config.yaml
n_head: 4
d_mlp: 448
norm: "rmsnorm"
norm_place: "peri"
norm_eps: 1e-06
rope_base: 10000.0
qk_norm: false
bias: "none"
tie_embeddings: true
init_std_qkv: 0.0358
beta1: 0.93
decay_shape: "linear"
steps: 8313
dataset: "wikipedia_en"
MLP neurons of a small language model. Each row is named by its layer, matrix (gate and up: input weights; down: output weights) and neuron, and shows model dimensions 64-159. Each number is 128 + 32 x the weight over its row's rms, rounded and kept within 0 to 255. A neuron's up and down rows have the sign that makes its largest values positive.
After each neuron's rows, "fires in" lists the words (lower case) most often at its 100 highest values on Wikipedia text that the model never trained on.

L5.gate141 [ 90 137 162  93  96 163 140 125 144 162 112 134 132 168 103 152 121 119 107 142  89 160 108 190 179 121 150 120 101 170 122 130 124 143  83 140 130 106 146 158  52 134 144 103 128 130 168  90 181  72  68 170  57 155 161 145 155 122 194 100 148 102 152  89 121 157 188 150 126 126  54 126 147 134 181 142  96 121 137 153 163 168 124  37 163 105 178 135 194 115 153  75  89 115 133 104]
L5.up141 [107 120 211 106 112  63 105 132 124 133  51 121 193 186 143 140 126 125 170 109  66 147 116 146 149  91 151 148 178 102  98 128 136 149 132 127 137 203 138 115 104 144 134 152 102 105 134 107 159  87  98 160 135 134 173 139  76 178  96 136 100 122  62 111 150 145 153  91 138 141 113 115 142 120 117 156  77 175 118  98  84 135 172 122 137  56 124 115  92 144  88 202 162 140 145 183]
L5.down141 [124 166 121 120 141 115 152 182 151 146 107 152 115 169 129  90  81 138 170 171 111 148 148  93 167 159 172 168 160  81 118 158 159 132 149 159 123  91 137  83 150 142 146 157 124 135 137 100 197  81 139 148 141 145 131  92 105 106 119 129 152 191  88 124  95 116 147 121 158 160 129  97  85  48 136 149 111 115 104  61  99 117 176 105 117 102 108 100  96 179 116 179 134 171 142 186]
fires in: "first", "second", "in", "third", "on", "secondary"

L5.gate330 [156 101 123 162 127 100 131  69 155 159 128  94  92 108 107 159 119 128  96 118 144 150  99  82 160  78 162  94 157 115 136 153 132 114 110 171 131 147 124 137 113 130 141  90 150 100 160 142 117 143 115 133 151  61 122 138 126 103  63 121 112 129 200  78  54 107 157  85  72 126 132 105 117 140 103  86 121 127 158 144 118 169 179 138 112 156 200 117 144 168 121  97  85 131  75 114]
L5.up330 [172 115 162 112 139 141 128 105 145 172 179  84 196 119 124 112 114 127 165 158 189  93 118 112 167 138 149 116 128 138 167 174 141 189 186  98 124 118  93 119 126 128 121 145  82 102 121 114 147 110 119 109 129  80 165 105 182 149 129  61  82 109 148  81 128 155 122 142 165 120 129 109 119 122  91 128 170 186 105 176 121 128  57 144 144 154 120 167 147 101 114  85 150  87 113  89]
L5.down330 [ 91  74  86 112 171 115 124 139 124  91  88 119  61 134 103 101 124 105  97 104  99  86 145 106 109 138  76 132 123 164 149 133 125 139 124  89 202 112 118 101  72  92 111 177 111 155 124 162 116 136  69 144 128 147 168  59  96 146 138  66  91 115 152 135 157  68 134 133 187 100 135 103  92 139 119 112 133  75 168 123 137 144 139 125 123 135 198 124 119 147 124 157 118 167 143 111]
fires in: "a", "small", "large", "gold", "farm", "local"

L3.gate31 [146  70 148 106 154 138 103 121 110 108 169 145 131 122 124 159 116 118 137 127 104 109 118  98 188 164 172 173 141  85 135 105 130 150  90 110 125 141 174  77 186 142 107 160 168  48 138 169  71 153 145 177 147  55 129 116 109 167 149 121 176 105  77 100  61 114 113  88 110 114 125 111 149 145  83  90 139 121 108 172 114 132 161 197 151  98 141  97 168 141 119 117  78 127  94  86]
L3.up31 [137 167 142 145  63 122 105 132 152 188 101 178  87 117  85 118 125 146 159 169 110 108 129  76  78 124 133  53 158 112 148 159  76 153 124 135  73 155  98 101 151  97 163 154  78 143 140  45 120 187 105 137 125 135 109 102 150 144 152 156 129 139 193  95  65 133 155 110 145  99 142 104 147 140 127 162 114 155 177 122  81  87 128 147 153 143  79  95  68 166  85 176 133 166 129  54]
L3.down31 [161  75 135 161 124 104 103  84  92 127 165 132 144 120 164 154 102  94 176 108 166 126 108 134 211 144 120 167 100 145 138 140 178 169 105 104 162 146 200 127 148 170 126 213 159  77 187 223 173 112 118 121 121  78 149 169 106 135 119 125 131 120 102  82 137 102 104  72  93 154 144 172 154 147 128  88 137 107  95 157 134 160 131 126  47 121 167 114 169  35 147  83  90 143 133 146]
fires in: "were", "are"

L8.gate333 [151 164 164 113 107 165 150 105 159  44 116  80 119 134 152 185 153  76 154  89 136 109 149 104  97 106 124 161 105  96 166 141 131 166 191 131 191 166 108 103 165 120  65 139 164 125 108 136 112 157 178 113 135 114 135 145 148  89 129 115  55 132 114 127 117  99 116 120 157  99  82  78 132 162 183 149 111 151 124 157 113 172 111 153 120 139 141 109 163 111 122 136 161  92 114 104]
L8.up333 [132 127 133 129 178 150 128 188 165 109 127 111 135 137 116  88 130  71 148 181 105 110  83 105 123 148 106 134 146 123 124 115 110 164  74 127 121 162 132 144 181 124 121  89  64  88 168 189 154 171 160 171  84 168 188 151 119  74 123 113 122 155 134  79  84 116 108 156 177 131 127 172 131 131 188 104 106 198 108  99  87 137 125 169 104  89 131 139 162 191  91 127 130  88 142 146]
L8.down333 [111 120 107 102 129 175 157 102 195 118 191 118  95 106 136 120 120  80 164 157  83 122 141 122 112 122  67 131 140 155 164 128  66 145 130  81 173 118 108 123 126 174 191 216 119  84 108  90 114 127 129 177 157 128  93 182 100 124 119 193 103 118 144  92 140  98 171 149 194 123  88  90 127 132 136 170 138 162 119 123 164 130  92  94 129  90 121 111 126  85 144 125 139 135  83 135]
fires in: "a"

L6.gate387 [ 91 203  88 104 107 118 171 120  98 107 130 133 123 111 174 139 123 186 136 148 116 142 170  97 133 163 199 117 141 127 101 162 121 167 187  49 135  77  72 126 123 163 143 104 123  90 128 104 146 120  47 162 114  76 139  81 109 159 138 131 204 142  66 182 137  71 178 128 136  53 103  96 122 136 189 127 101 149 153 141 159 166 116 110 104 107 140 132 109 177 140 142 141 134 115  85]
L6.up387 [ 85 146 125 118 123 155  78 154 143  77 155  86 111 148 109  59 106 136 151 101 141 126 148 181 137 141  95 106 148 137 139 102 175 119 131 122  58 111 144 209 123 139 122 140 165 122  87 115 170 125 108  60 150 126 142 121  76 136 174 163  93 135 152 104 112 154 127 131 124 132  59  97 125 106  52 116 128 135  80 155 145 126 136 125  86 144  69  91 141  82 120 152 139  78 129 150]
L6.down387 [164 135  95 125 119 118 118 166 175 179 149 132 135 106 139 135 169 120  93 154  84 150 125 105  86 112 168 152 148 120  84 174  57 135 142 175 136 125  71  54 130 135  99 110 121  90 184 133 112 104 141 128 131 119  93 151 134 122 142 114  92 205 118 134 167 109 149 100 129 138  98 121 160 134 122 110 110 118 170 131 159 155 137 104 187 112 154 123  86 130 133 182 141 131 105  83]
fires in: "and"

L8.gate29 [ 99 136 125 138 135 112  99 127 147  73  64  94 106 141 160 112 148 134 131 102 163 130 160 172 127 160 108  99 170 124  62 167 146 166 148 106 159 120 117  68 149 115 132 130 160 124 150 133 128 151 106 107 143 159 113 107  99  70 104 118  59  98  49  86 100  93 158  99 158 136 126 129 114 163 169 135 138  92 110  89 162  94 147 133 228 177  93 147 130 138 165 136 102 142 124 119]
L8.up29 [ 88 165 127 104 148 125 139 111 146 182 138 141 175  96  67 155 162 139 140 144 100 153 180 100 106 146 135  98 105 152 146 138  73 129 125  98 175 152 183 136 115 175  98 219 146  97 176 166 113 125  62 163 120 133 144 174 118 113 125 114 109 137 141 130  99 110 173 126  92 124 113 171 149 121 173 132 122 172 129  89 114 146  94 148 124 128 107 143 128  42  74  90  98 166 146 106]
L8.down29 [180 154 124 109 149 163 131 103  85 162 134  79 134  75 186 103 133 159 140 117 135 145 150  62 101 145 155 170 128 174 157 148 112 127 188 164 125 114 149 111  86  85 108 119 120 191 135 160 113 133 176  88 141 135 103 122  97  85  91 150 173 132  84  96 193 170 153 133 136 134  88 178  92 170 121 128  80 118 136 132 147 101 106 105 154 118 105  56  99 149 150 193 217  86 160 157]
fires in: "and", "from", "with"

L5.gate316 [ 95 117  94 108 187  47 133 101 121 183 137  97 120 113 130  88 129 155 164 118 102 166 146 118  85 122 148 121 137 118 126 151 172 133 123  56 136 131 182  81 121 152 156 155 138 218  95 138 161 108 134 100 114 146 137 161 161 128 117 153 168 131  48 142 132 101 119 153 104  61 124 119 138 118 142 119 183 129 178  97 159 144 109  63 111 116 118 119 151  90 161  81 122 126 188 109]
L5.up316 [179 133  78 149 153 165 111  81  97 119  99 167 147  99 119  81 128  94 119  65 111 137 134 129 138  64 157  78 107 100  95 155 154  72 183  40 120 173 153 169 137 151  93 140 103 185 108 124 171 135 121 153 161 135  87 184 141 129 124  90 137 132 105 106 147  51 131 100 115 144 101 181 125 150 144 104 106 151  77  66 106 152 189  86  95  95 176  84 127 143 182 127 147 129  84 143]
L5.down316 [151 172 116 179 135  91 142  94 127  81 108 136  66 137 117 132 109 110 104  52 139  60 134 154  73 142 148 105 129 142  82  84 146 167  82 109 137 116 138 160 146 135 136 130  68 100 138 115  98 176 133  83 139 136 118 144  92 153  88 149  77 106 128 140 140 113 123 114 139 165 102 141 130 118  87 101  82  88 128  96  93  55 106 115 119  98  90 235 153 148 125 150 101 222 133 142]
fires in: "the", "its", "his", "and"

L3.gate315 [100 180 134 110  85  96 107 112  73 197 132 126 129 148 227 151 170 123 125  84 155 135 133  67  85 128 104 125 103 100 149 124 153 150  97 139 116 107 134  89 144 186  87 158 137 191 111  97 181 208 121 105 133 190 151 146 151 122  91 125 110 130 152  89 141  57  55 137 165  64 135 153 133 111 110 104 108 129 163 127 128 118 116 104 105 172 125 157 140 174  75  80  94 111 112  91]
L3.up315 [114  93  93 120 116 154 130 125 115 187 131  75 182 131 112 137 157 135 138 113 138 146 160  71 152 101 164 153 120 137  76 159 145 108 116 199  97 207 124  91 140 109 124 143 187  89 117 156 138 123 101  98 144 189 171 120 156 126 134 107 136  60 136  83 129  59  98 209 139 144 125 137 127 199 140 118 102 115 105 150 123 133  39 147 150 136 124  94 138  81 104  71 171 144 150 110]
L3.down315 [179 144 102 116 114 102 152  79 162  83 168 135 141 103  62 120 108 118 125 172 127  94  56 173 155 139 119 138 196 110 154 157 108 170 107  95 141 149  88 158 147 166 133 115 181  98 145 131  76 132 135 161 105 130 110 131 174 162  52  91 118 124  74 165 101 164 128 129 100 147  95 114 102 123  73 142 167 207 164 112  95  86 185 104 130 144 149 121 140  79 140 175 165 148  91 147]
fires in: "the", "one"

L8.gate218 [ 93 143 158 173 140 154 163 155  93  63 125 161 135 133 161 121 132 146 120 112 152 113 112 116 106 106 168 140 143  89 111 103  80 112 108 136 145 166 126  73 133 132 162  59 144 236 168 169 124 144 155 150 123 155  97 152 122 102 103  85  98 109 111 168 100 176 114  77  70 169 146 111 140 119 170 127  95 149 154  98 124 108 153 143 155 103 130  95 163 123 116 126 172  98 128 128]
L8.up218 [106  92 139  90 130 149 136 146 146 167  84 188 153  82 106 139 148 170 152 152 140 165 149 117 133 151  92 114 143 170 183 155 109  97 149 135 152 121 103 121 125 145  72 113 124 112 136  91 144 144 142 133 110 185 184 122 126 124  97 163 148  78 149 152 166 129  82  87 117 105 137 114  98 143  93 121  92 121  63 125 114 191 141  57 134 108 149 142 156 123  87 132 207 174 120 114]
L8.down218 [106  89 126  82 122 143 106  83 130 134 122 125 122  98 147 155 128  76 148  87  91 139 121 118 122 139 104 119 104 153 127 115 150 146 144  83 130  75 150 159 143 138 179 193 129  82 109 221 125 141 117 154 124 135 121 142 127 109 121 123 154 104 135  77 115 129 143 175 148 165 119 211 112 106 152 156 176 154 120 202 106 112  89 151 119 132 181 150  64 162 148  78  75  89 113 104]
fires in: "after", "began", "following", "road", "a", "school"

L3.gate114 [158 168 127 130 141 115 120 148 110 124 120 119 160  86 168  90 152 123 211 118 114 109 124 135 153 137  74 185  97 186 114 216 109  75  93 142 153  90 159  99 194 101 126 125 128 149 124 176  82 103  95 128  75 134 134 122 145 118 131 137  97 127 108 159 119 114 106 145 143 110 168 125 139 137  76 128 116 107 119 138 128  49 125 133 153 136  89 186 115 182 144  67 161 143 120 120]
L3.up114 [146 127 119 154  54 139 121 186  96 163 174 107  99 136 157 129 144 132 193  91 171 158 213 122  73 144 134 180  96 154 183 158 143 111 135 130 110  46  74 187 123  92 144 158 161  92 155 150  58 111 133  99 149 122  89 146  95 130 133 158  57 166 162 152 136  78 113 168 154 108 168 109  97 137 132 137  86 111 156 102  99  91 148 128  96 151 138 164 122 104 123 105 179 114  88 117]
L3.down114 [159 145 148 136 169 160 152  86 157 117 147 177 119 106 172 172  96 103  84 143 113 124  92 183 149  83 127 123 132  86 104  71  88 166 151 133 151 174 149  82 116 180 155 100 139 112 116 101 144  98 111 169 148 114 124 133  96 122 101  95 175 107  98 101 173 193 151  95  77 119 110 108 152 108 161 113 108 205 150 106 118 147  71 132 154 111 137 109 172 119 131 157  82 192 165 119]
fires in: "the", "former", "role", "1", "member"